Weights of a small GPT-style language model, trained from scratch on English Wikipedia: width 512, 4 heads of 128 (1 for keys and values).
MLP neurons of a small language model. Each row is named by its layer, matrix (gate and up: input weights) and neuron, and shows model dimensions 357-420. Each number is 200 + 30 x the weight over its row's rms, rounded and kept within 0 to 999. A neuron's up and down rows have the sign that makes its largest values positive.
A block is one neuron, or neurons of one layer that tend to fire together. After each block is what it responds to, as a language model described it from the Wikipedia text at the highest values.

L6.gate110,242,211,164,213,224,206,208,161,197,202,164,166,185,113,198,196,170,204,204,181,192,193,195,127,209,249,209,212,174,174,227,149,172,223,203,204,150,172,234,234,176,163,171,177,230,215,154,171,202,213,215,155,229,179,193,199,186,195,173,187,188,229,199,220
L6.up110,209,188,157,225,215,200,209,147,230,252,187,229,199,160,203,124,191,160,207,217,189,162,232,114,210,229,225,214,198,175,205,217,217,188,170,203,187,206,218,216,201,229,236,190,214,210,156,231,184,236,165,162,255,224,191,189,203,262,186,222,216,169,181,215
L6.gate197,253,137,225,189,171,168,185,171,177,169,195,217,245,198,222,202,190,242,207,196,224,182,207,231,154,195,227,216,111,205,179,193,170,225,185,221,222,204,210,225,153,171,216,158,203,200,228,193,219,198,253,216,184,196,218,155,248,187,236,238,187,228,179,188
L6.up197,192,206,201,187,174,187,211,188,222,207,240,170,216,192,227,192,181,216,216,267,200,236,162,198,202,152,204,241,216,204,188,190,230,190,221,167,212,184,194,211,234,161,221,264,171,137,151,177,129,166,171,154,210,149,252,205,211,203,237,163,197,127,226,248
L6.gate561,201,204,154,211,190,199,246,163,218,244,149,206,187,198,172,156,177,213,168,213,217,203,211,212,260,158,163,195,177,232,192,117,206,215,178,225,182,186,201,198,162,208,193,200,232,182,170,177,231,188,191,215,242,221,241,198,237,229,180,206,175,221,202,220
L6.up561,205,146,176,247,204,181,200,168,212,221,247,196,209,179,180,145,229,239,241,188,251,177,258,198,200,190,209,169,179,189,184,200,108,151,203,162,161,195,213,188,192,171,219,144,141,205,185,221,160,239,170,234,209,188,198,174,208,271,206,169,184,211,192,164
L6.gate581,193,196,160,192,204,256,224,216,186,236,182,191,196,201,222,198,194,200,235,231,184,179,180,203,219,249,165,238,230,232,234,196,199,220,201,255,170,236,214,230,138,220,223,238,167,143,147,224,241,263,134,157,272,222,219,204,192,174,205,232,209,174,240,165
L6.up581,203,189,207,177,205,175,223,183,220,179,213,148,147,214,269,215,201,210,217,196,196,189,208,203,191,226,172,191,189,231,177,239,147,230,175,179,201,184,172,180,203,153,248,204,167,223,242,170,185,188,235,227,231,156,189,204,226,255,138,159,185,172,216,180
Responds to: Table column separators. Pipe separators after column names in markdown table header rows (e.g. after Status, Third place), plus commas and and between list items in prose.

L6.gate0,162,165,205,217,230,211,170,184,168,222,219,205,225,151,186,179,164,238,213,213,169,216,161,180,184,225,177,177,141,210,192,221,201,216,210,226,218,238,208,221,243,175,225,198,174,256,185,203,192,197,183,211,186,231,194,164,250,175,169,208,162,214,232,232
L6.up0,222,172,148,143,181,205,220,228,194,168,182,206,233,197,221,211,238,208,182,220,167,200,208,244,233,225,219,188,187,220,210,205,120,170,162,142,212,192,117,157,185,206,182,193,159,175,216,192,192,230,172,199,198,205,208,208,203,226,179,215,147,173,218,197
L6.gate304,248,224,186,212,258,179,191,259,225,219,234,172,132,204,197,229,176,166,201,197,193,177,206,280,195,203,224,271,191,202,165,219,207,216,220,206,223,201,180,209,258,198,190,195,228,230,191,155,192,206,196,141,198,219,209,193,174,169,168,183,167,208,176,219
L6.up304,178,159,144,185,253,180,199,187,243,144,187,182,204,208,218,193,213,231,255,210,197,269,218,214,215,187,215,161,186,205,214,196,281,176,227,161,205,152,87,239,186,219,237,198,189,229,268,173,164,191,222,161,230,223,221,181,178,233,216,209,241,229,160,209
L6.gate360,214,204,175,262,213,232,210,193,239,246,215,237,194,201,207,177,205,220,186,239,213,168,185,197,216,179,172,147,233,149,218,188,222,228,201,226,196,209,202,203,252,250,210,228,221,172,212,174,154,253,200,184,186,217,230,201,177,149,246,208,218,194,212,187
L6.up360,192,208,205,214,204,213,232,214,233,243,186,252,171,227,159,192,209,168,200,152,212,169,161,225,159,207,221,243,173,209,181,185,195,196,195,156,226,236,176,194,208,194,217,184,233,183,198,146,161,222,240,252,231,195,234,180,258,180,206,174,192,198,195,198
L6.gate588,195,179,178,193,214,179,225,238,187,180,196,136,203,217,161,197,167,172,184,198,179,172,179,242,235,189,214,200,152,219,198,232,172,218,194,195,237,147,178,212,194,216,213,171,227,195,192,200,202,179,194,137,222,177,183,177,195,241,226,198,149,165,168,220
L6.up588,199,196,251,190,203,257,150,220,195,163,158,252,239,209,191,238,248,222,169,220,204,226,183,236,195,165,216,222,197,191,233,218,177,182,205,181,177,203,157,217,202,193,186,199,221,189,246,190,191,180,198,187,205,191,234,176,190,176,213,183,230,222,193,193
Responds to: Possessive apostrophe. Apostrophes right after a noun or name, mostly possessive 's and sometimes contractions: Trump's, women's, didn't, doesn't.

L3.gate168,192,233,209,234,192,185,140,194,234,234,251,262,174,185,191,210,193,289,229,180,164,170,179,188,199,123,164,213,188,208,194,216,184,154,235,221,196,193,195,233,198,208,208,167,171,212,215,168,153,219,142,144,194,228,239,218,201,229,140,182,180,196,161,201
L3.up168,135,232,177,212,243,264,209,183,179,206,181,177,239,195,202,211,208,183,194,208,193,224,212,219,256,213,154,226,122,207,197,216,205,182,174,185,197,197,203,194,181,246,236,182,176,216,187,151,192,193,206,163,233,189,196,189,238,154,197,176,194,259,137,154
L3.gate494,206,261,170,196,198,228,207,147,211,228,204,150,184,191,209,172,162,173,193,145,247,223,180,213,260,153,126,265,169,207,226,156,227,184,228,190,196,168,234,222,158,170,215,223,158,204,161,161,174,129,171,231,207,222,214,177,170,166,158,194,172,225,205,176
L3.up494,184,238,203,173,182,188,184,165,184,205,166,263,182,184,247,202,188,188,204,244,219,201,215,183,262,211,224,233,151,201,148,184,155,238,225,241,160,176,165,170,184,204,203,271,166,204,225,139,123,208,183,178,161,239,183,206,203,235,188,169,133,203,201,219
Responds to: Line breaks ending entries. Newline tokens right after a finished sentence or table row, plus some fields in lists, as in Subclass, medal, and S in Mr. Sadiq.

L5.gate85,197,222,264,185,247,203,179,233,191,143,288,259,197,125,158,194,229,209,217,218,171,136,190,223,233,224,167,162,239,180,187,245,154,203,252,191,238,179,177,178,201,199,158,217,208,179,153,213,193,208,176,199,213,137,134,222,178,179,196,199,200,228,220,195
L5.up85,145,250,229,208,238,245,199,196,199,223,228,257,222,231,202,224,152,150,205,208,168,254,195,178,207,138,196,207,207,202,160,157,252,228,250,206,203,190,115,217,212,251,212,177,217,185,192,199,199,210,176,175,189,228,207,258,211,204,242,142,131,217,198,226
L5.gate153,190,206,230,200,194,185,159,233,211,205,175,186,215,163,237,194,226,191,177,188,208,160,184,177,183,176,164,215,172,213,173,171,185,203,186,226,225,166,195,207,147,196,162,238,224,235,152,200,167,225,192,186,210,158,203,169,205,199,203,228,212,198,194,165
L5.up153,222,254,186,215,282,172,233,200,194,190,228,167,166,160,201,158,228,192,211,210,165,155,145,227,182,193,184,167,231,222,243,189,220,232,237,200,193,145,238,202,208,188,224,182,191,222,228,168,202,157,198,212,227,161,190,258,256,218,185,163,201,140,160,185
L5.gate190,215,208,231,207,159,215,216,237,185,230,195,187,195,232,168,143,163,229,172,223,176,195,222,213,275,167,174,193,244,208,185,243,202,164,253,225,231,148,212,245,242,182,189,182,171,163,192,178,181,186,171,197,213,216,152,159,212,149,193,180,177,226,201,162
L5.up190,190,162,190,208,211,212,203,189,273,174,147,203,172,182,180,170,133,251,247,170,200,182,195,191,250,226,156,183,204,196,188,182,218,267,197,252,201,219,232,215,177,192,195,178,169,174,200,184,246,222,195,214,209,205,136,154,240,208,184,180,253,178,167,214
L5.gate549,190,241,213,212,195,202,160,256,199,182,168,219,188,178,195,200,187,231,206,154,218,201,232,211,188,191,178,234,195,188,229,201,220,216,182,189,215,183,181,194,133,250,216,221,206,228,225,167,208,175,203,210,193,206,198,215,166,189,226,182,241,224,197,168
L5.up549,230,216,195,216,184,220,185,199,161,178,235,227,181,190,197,213,231,205,199,183,208,201,187,224,242,207,201,192,177,194,201,228,161,114,204,154,234,203,243,198,143,195,262,188,250,210,195,213,224,174,236,249,187,213,233,202,154,206,237,187,164,186,221,188
L5.gate581,167,241,220,220,209,221,183,223,246,223,210,264,219,197,182,209,242,205,199,213,231,193,197,187,210,214,158,225,224,177,126,198,199,233,208,251,174,227,234,199,212,180,237,179,168,182,224,181,229,177,218,228,174,164,211,201,252,205,158,199,181,173,206,190
L5.up581,190,222,208,198,237,184,183,146,167,204,216,167,214,166,202,181,167,210,172,174,246,198,200,133,183,232,248,199,198,183,217,187,189,189,242,232,214,206,203,212,162,150,209,194,178,185,200,139,242,216,211,195,177,185,188,175,220,207,146,179,150,171,230,203
L5.gate586,174,184,213,232,248,176,149,149,191,179,187,148,171,275,210,229,223,180,230,143,182,169,171,226,214,215,225,167,201,175,157,237,169,213,217,234,202,176,155,175,171,195,194,216,176,206,187,194,127,264,194,223,222,173,196,156,193,242,147,204,186,196,163,193
L5.up586,153,243,232,155,187,227,230,168,163,198,196,188,221,205,166,149,258,188,227,240,202,230,245,184,209,164,239,187,189,207,219,196,140,209,231,233,199,228,212,182,206,181,210,183,241,202,202,191,146,160,233,230,266,193,232,150,210,196,145,206,165,187,188,222
L5.gate682,194,245,223,200,162,221,215,157,192,264,245,201,160,222,159,197,170,177,152,171,256,232,198,222,192,202,180,201,141,186,259,211,199,216,199,239,181,179,192,262,166,192,233,133,194,183,181,164,236,168,192,228,269,218,160,215,230,196,202,202,173,192,197,226
L5.up682,221,216,200,230,156,234,193,182,212,199,213,203,214,181,184,216,159,204,212,143,171,187,186,245,193,165,232,188,174,261,243,157,193,228,217,149,198,232,211,188,206,173,236,171,224,205,196,188,211,148,216,232,222,188,172,189,169,220,238,172,264,199,167,233
L5.gate694,228,192,233,209,163,193,218,246,155,228,227,243,195,184,241,176,204,226,167,164,247,195,205,204,259,217,161,183,153,189,206,186,200,219,162,195,181,175,258,206,186,168,225,192,192,208,185,256,221,185,135,222,183,180,188,150,165,209,198,186,195,236,151,232
L5.up694,211,223,244,165,194,161,258,257,206,212,214,226,157,242,204,205,166,194,184,211,183,208,203,211,223,208,223,187,187,188,223,244,237,151,197,179,175,194,217,230,208,194,184,198,211,171,249,243,193,223,184,184,221,166,172,210,139,201,232,184,158,220,190,239
Responds to: Line break after captions. Line breaks ending a short non-sentence line, such as an image caption, infobox or table title, or short description, just before a list, table or body text.

L6.gate292,173,162,221,200,230,198,189,175,195,203,210,188,127,178,221,178,161,199,185,183,223,170,133,147,229,162,184,191,225,198,186,175,242,218,213,175,187,198,162,200,193,239,218,206,190,232,189,148,199,201,219,189,184,209,175,188,183,214,258,177,187,199,165,181
L6.up292,133,219,205,177,230,226,179,119,213,230,258,223,231,192,140,198,178,204,163,197,195,222,207,154,207,205,194,222,148,216,232,141,226,190,206,216,223,217,202,213,178,179,195,227,217,219,211,203,188,229,168,200,208,173,227,213,137,207,240,241,257,206,224,145
L6.gate312,168,191,238,180,199,131,132,192,211,175,229,164,239,194,223,244,202,260,160,236,242,170,196,192,174,176,247,189,161,186,195,212,154,177,199,226,161,163,218,210,145,195,174,255,128,204,212,188,175,191,198,247,201,146,197,237,207,165,186,219,248,193,158,199
L6.up312,201,256,233,213,175,141,134,212,208,170,159,205,228,169,212,216,197,211,158,228,141,159,183,172,230,167,186,293,156,169,182,179,170,201,195,233,153,201,208,198,199,281,200,228,176,213,183,262,171,217,159,183,229,191,194,244,236,189,184,192,199,207,204,177
L6.gate612,179,195,206,231,230,204,204,153,170,248,186,188,191,183,277,181,193,209,207,160,184,215,173,127,181,175,186,171,239,258,164,155,213,246,280,212,157,154,180,196,209,221,229,209,216,158,190,188,213,213,178,188,215,194,191,216,192,185,208,201,164,146,170,219
L6.up612,203,158,191,153,194,233,193,182,216,162,237,213,206,223,143,190,203,196,207,236,278,173,240,205,246,145,237,162,228,252,236,169,175,238,167,191,161,155,216,241,210,220,189,178,162,186,188,190,155,153,173,251,192,205,238,178,181,229,224,188,239,206,267,229
L6.gate701,177,239,220,217,200,176,195,221,210,187,258,174,178,185,179,209,205,168,182,246,245,203,147,218,211,160,220,243,210,225,184,169,177,180,188,131,240,198,227,215,167,257,133,204,206,187,231,194,197,202,226,217,210,153,219,210,192,198,195,167,185,222,219,192
L6.up701,227,165,240,204,142,223,169,136,203,247,251,166,160,225,189,152,150,195,171,143,269,155,213,169,237,215,233,216,218,192,186,152,207,148,246,155,217,216,175,233,225,167,178,229,170,207,221,173,240,163,230,190,204,191,186,197,224,222,201,217,225,184,208,185
Responds to: Caption-ending line breaks. Fires on the line break closing a short non-sentence line under a heading, such as image captions, short descriptions ("Serbian footballer") or table titles before body text or tables.

L3.gate132,219,223,160,218,197,185,151,184,106,235,205,146,158,160,198,179,169,167,243,187,200,184,247,217,188,240,182,211,201,261,244,159,210,199,237,238,146,180,189,236,199,232,182,153,235,146,209,118,293,169,201,245,215,200,213,193,214,201,222,197,192,197,209,179
L3.up132,182,206,179,159,152,224,242,202,201,247,142,142,222,221,219,222,200,180,156,255,176,211,197,204,191,222,177,213,104,237,217,245,161,216,256,206,193,200,239,230,201,160,182,228,213,173,216,149,195,219,148,251,243,194,175,136,253,202,166,257,173,199,175,204
L3.gate584,197,161,202,221,224,182,185,215,162,217,227,217,223,220,201,183,186,146,204,166,249,202,180,238,172,136,219,202,197,199,169,248,233,247,231,138,189,213,204,180,217,174,247,202,197,239,176,238,231,199,207,203,206,174,184,202,195,180,160,190,164,210,232,177
L3.up584,221,214,207,162,183,234,204,263,212,195,222,175,203,194,196,199,202,204,194,205,196,192,200,240,232,213,158,184,200,231,223,212,245,165,177,238,233,267,168,188,207,222,249,199,168,144,201,183,213,185,219,259,168,218,229,232,219,159,170,190,189,198,195,182
Responds to: Unit-conversion parentheses. Opening parenthesis right after a number in infoboxes and climate tables, starting a converted value, as in 69.8 km² (26.9 sq mi) and 5.2 (41.4); weaker on table pipes, digits, and possessive 's.

L5.gate92,166,178,193,183,174,166,171,170,213,171,170,205,152,205,207,162,206,178,244,209,214,187,210,158,243,223,203,180,166,212,183,155,191,224,242,204,210,250,234,141,199,171,241,203,246,247,181,182,205,243,148,177,199,192,253,173,193,207,253,227,197,218,227,220
L5.up92,201,220,176,196,202,222,192,195,165,215,245,222,186,238,238,225,208,206,224,202,192,216,241,189,218,229,178,190,166,206,182,197,179,207,208,234,166,236,221,169,174,186,175,203,223,230,130,230,214,213,173,256,210,162,176,193,161,195,209,196,206,184,171,191
L5.gate136,213,177,210,247,211,175,242,205,222,241,188,217,179,203,215,177,242,199,193,192,241,234,224,212,217,171,241,203,169,212,191,231,178,153,221,183,182,198,176,192,203,199,183,179,172,193,189,205,235,186,222,196,214,224,209,153,209,236,185,201,238,226,213,215
L5.up136,205,189,156,193,192,200,195,185,156,210,193,196,175,217,216,152,199,181,167,229,226,225,203,214,213,256,164,197,186,201,194,195,209,235,221,212,152,165,135,177,249,189,189,200,175,201,160,185,177,130,218,181,211,187,197,204,197,227,236,195,176,251,156,213
L5.gate311,176,242,186,194,204,242,185,195,201,222,230,217,160,119,187,181,202,257,227,172,239,246,146,234,205,168,150,145,131,230,184,214,183,169,255,221,181,208,185,213,150,204,189,219,168,133,232,193,156,191,210,162,262,238,219,210,221,211,212,193,233,238,255,231
L5.up311,197,195,156,181,192,255,236,221,187,192,263,237,254,229,220,217,200,178,169,157,235,205,242,212,227,207,184,165,213,219,202,182,207,202,186,211,222,191,172,183,213,133,184,271,187,203,233,233,209,208,201,217,247,188,149,213,229,198,177,216,151,197,219,163
L5.gate343,190,234,215,191,235,225,206,156,240,220,210,206,219,206,215,212,192,225,223,229,209,193,219,189,203,181,202,216,157,210,216,195,189,164,212,198,200,213,239,192,228,199,213,165,163,183,145,190,173,192,239,231,248,185,193,193,207,238,223,188,146,205,222,168
L5.up343,195,246,176,227,138,227,202,232,216,194,225,157,180,232,222,196,170,194,236,232,145,254,159,165,189,189,199,211,194,220,181,190,186,195,194,168,150,227,220,191,165,160,172,197,177,213,186,129,209,195,199,221,234,209,208,216,229,159,203,186,266,193,253,177
L5.gate365,205,225,171,232,217,234,156,221,217,223,221,179,160,205,178,217,215,192,188,192,228,220,268,213,227,266,269,169,168,185,198,195,147,175,191,205,169,205,203,161,228,206,182,202,187,238,218,272,142,163,175,236,183,213,244,205,201,161,216,195,212,227,198,242
L5.up365,235,227,207,213,198,205,187,208,222,192,239,191,167,210,146,217,211,204,148,214,248,244,187,165,208,183,184,215,159,216,174,274,180,156,186,166,218,201,239,217,233,193,183,185,207,173,198,204,198,242,184,185,222,232,212,187,230,204,165,203,173,207,237,242
L5.gate408,189,222,198,193,175,223,147,197,151,230,245,164,205,230,191,196,155,208,224,176,229,158,219,194,208,205,166,223,160,166,244,218,199,185,219,237,189,187,193,196,224,197,172,211,195,226,209,189,222,222,193,195,247,196,211,208,189,187,226,224,236,198,185,237
L5.up408,200,170,169,225,194,205,215,182,209,189,184,203,174,218,167,223,145,238,208,192,277,194,232,243,196,277,185,183,187,181,216,190,152,180,165,209,166,239,242,162,211,180,194,240,172,229,199,200,225,194,195,170,226,236,212,141,188,128,169,195,236,190,164,165
L5.gate480,178,169,181,201,230,207,169,185,274,217,214,184,194,185,172,212,178,258,185,175,238,165,198,156,199,200,182,198,157,195,232,220,238,135,169,212,215,217,166,143,184,216,218,225,208,191,176,197,227,167,189,184,250,199,238,128,152,173,208,193,151,230,159,214
L5.up480,211,158,186,196,185,177,198,210,217,222,212,184,208,165,190,203,211,233,215,177,221,186,163,157,223,217,191,152,156,200,210,197,145,173,210,198,137,150,205,184,141,204,183,204,199,211,220,162,183,178,186,260,220,203,312,203,218,157,209,139,176,221,216,187
L5.gate552,159,242,214,169,183,239,201,252,235,215,176,187,181,243,189,193,190,175,167,193,205,224,213,189,253,240,187,218,182,175,228,184,172,179,199,213,213,180,181,166,221,201,156,166,184,207,163,179,202,211,211,209,179,223,216,254,162,204,206,202,178,275,216,123
L5.up552,235,210,225,150,269,217,201,202,224,135,135,209,214,257,180,168,214,166,281,181,182,215,222,182,186,169,196,245,230,204,207,213,232,158,217,243,243,205,235,229,163,186,226,207,165,244,226,174,214,207,195,159,191,195,174,208,165,205,160,221,199,199,171,200
Responds to: Before a numeric value. The space or other token just before a quantity or count, after phrases like approximately, a total of, Length:, more than.

L5.gate26,163,186,188,229,258,180,199,191,196,158,228,177,162,214,245,166,199,235,191,232,208,160,211,221,211,185,161,166,157,207,228,179,231,194,200,212,136,212,198,245,218,200,175,218,209,149,167,221,190,228,178,168,174,203,212,217,202,192,171,188,167,216,149,191
L5.up26,222,211,161,232,212,197,205,182,182,196,231,175,191,228,185,204,160,180,231,175,195,164,153,161,225,214,164,172,200,173,216,206,207,196,196,195,236,222,156,218,127,198,171,173,170,214,184,227,191,178,228,205,188,116,182,172,184,251,183,207,217,132,203,198
L5.gate81,170,179,193,206,188,171,221,176,223,201,191,203,187,198,200,202,247,168,183,200,155,180,153,201,177,180,173,206,140,167,158,211,194,205,220,203,176,207,222,196,238,226,222,174,165,180,201,233,172,230,199,195,220,198,216,196,255,193,214,207,169,207,164,241
L5.up81,227,207,150,199,237,175,212,196,202,182,168,214,219,228,211,227,221,167,244,251,234,235,187,228,167,152,220,240,238,172,180,231,208,140,191,164,216,229,202,239,237,208,241,189,177,201,162,183,198,235,194,219,156,151,241,183,199,181,173,198,286,186,197,192
L5.gate160,194,225,191,213,186,215,260,205,206,145,194,238,213,212,166,167,182,248,215,170,210,109,179,222,213,191,205,186,175,202,205,249,164,177,201,177,200,196,266,264,224,178,194,162,250,207,117,199,238,195,179,214,197,211,198,196,232,213,229,217,144,252,212,174
L5.up160,226,166,194,191,245,263,229,200,117,218,163,183,197,197,242,162,195,231,186,165,247,167,262,177,232,191,215,228,214,212,160,184,186,174,171,238,175,213,202,173,164,252,167,132,182,200,190,211,200,196,250,233,182,188,217,131,208,201,271,201,161,230,242,169
L5.gate418,145,166,177,188,218,229,160,187,165,215,204,173,237,146,260,205,188,223,163,232,220,205,172,191,177,185,210,216,180,144,234,224,177,198,190,228,183,194,189,217,179,194,195,245,162,178,173,212,231,188,216,205,241,242,224,207,208,213,200,249,205,212,204,177
L5.up418,193,173,195,202,260,192,194,237,235,221,149,218,184,234,159,160,188,249,197,217,233,143,147,206,196,189,225,175,177,219,245,271,199,205,199,232,208,212,205,182,198,199,219,241,186,127,141,234,206,188,174,184,211,204,177,220,173,157,206,234,222,268,214,232
L5.gate423,189,213,230,222,222,214,186,179,170,167,224,219,239,188,209,195,249,209,178,162,198,192,215,233,160,169,229,287,205,218,224,170,180,170,218,242,174,202,179,203,211,160,162,148,200,189,142,202,189,194,180,217,187,246,215,152,221,197,197,236,191,197,139,177
L5.up423,202,189,180,230,201,212,210,211,207,139,180,212,179,228,198,187,202,195,199,206,210,199,219,256,180,205,232,218,221,214,181,219,236,190,181,168,208,198,188,168,253,211,259,121,214,204,225,212,215,175,184,260,194,216,236,223,184,241,155,215,248,213,150,209
L5.gate454,216,183,158,220,171,217,163,154,199,188,173,198,161,265,206,118,181,252,197,217,216,209,155,198,192,194,208,149,173,212,168,180,268,180,179,234,145,128,211,159,204,195,195,199,180,223,190,156,101,192,231,211,220,197,217,238,226,206,208,190,203,218,207,245
L5.up454,187,222,235,244,201,210,244,222,230,188,213,182,187,169,185,214,134,163,225,254,151,227,175,221,194,142,188,254,151,209,199,225,152,216,202,241,196,269,183,168,195,207,214,211,222,189,240,225,175,193,181,210,192,198,154,185,230,196,161,224,260,189,170,173
L5.gate508,185,202,230,178,253,223,178,226,159,230,176,210,174,222,196,173,226,252,209,213,223,222,122,249,119,157,202,165,190,215,199,160,191,163,192,207,217,252,183,291,236,197,182,176,226,198,191,155,207,196,250,236,249,238,224,224,264,217,196,230,157,227,170,164
L5.up508,158,181,218,211,224,230,211,170,153,200,207,228,225,185,199,241,174,244,170,225,196,191,188,210,183,157,213,208,190,204,211,148,175,195,164,200,196,153,226,193,137,193,178,116,237,217,169,205,199,108,227,184,176,201,201,178,215,218,227,237,176,201,170,167
L5.gate509,224,211,209,265,213,175,222,180,216,174,207,175,227,206,236,173,164,228,182,222,208,212,216,217,198,196,159,236,138,203,225,180,207,174,202,235,216,189,150,190,193,243,107,208,208,218,183,154,131,194,189,169,179,218,253,151,179,227,200,212,168,207,236,199
L5.up509,139,160,235,250,218,202,218,189,152,183,214,204,217,200,195,202,138,222,227,187,173,210,160,212,185,220,171,186,130,213,182,213,199,174,268,217,144,190,178,220,193,199,182,229,145,228,202,175,164,208,241,205,191,200,236,174,161,227,199,177,177,177,220,200
Responds to: Table header separators. Column separators (|, /, ;) between column names in table header rows, as in Team | Pld, Years: Team / Apps; also line breaks after sentence-ending periods in prose.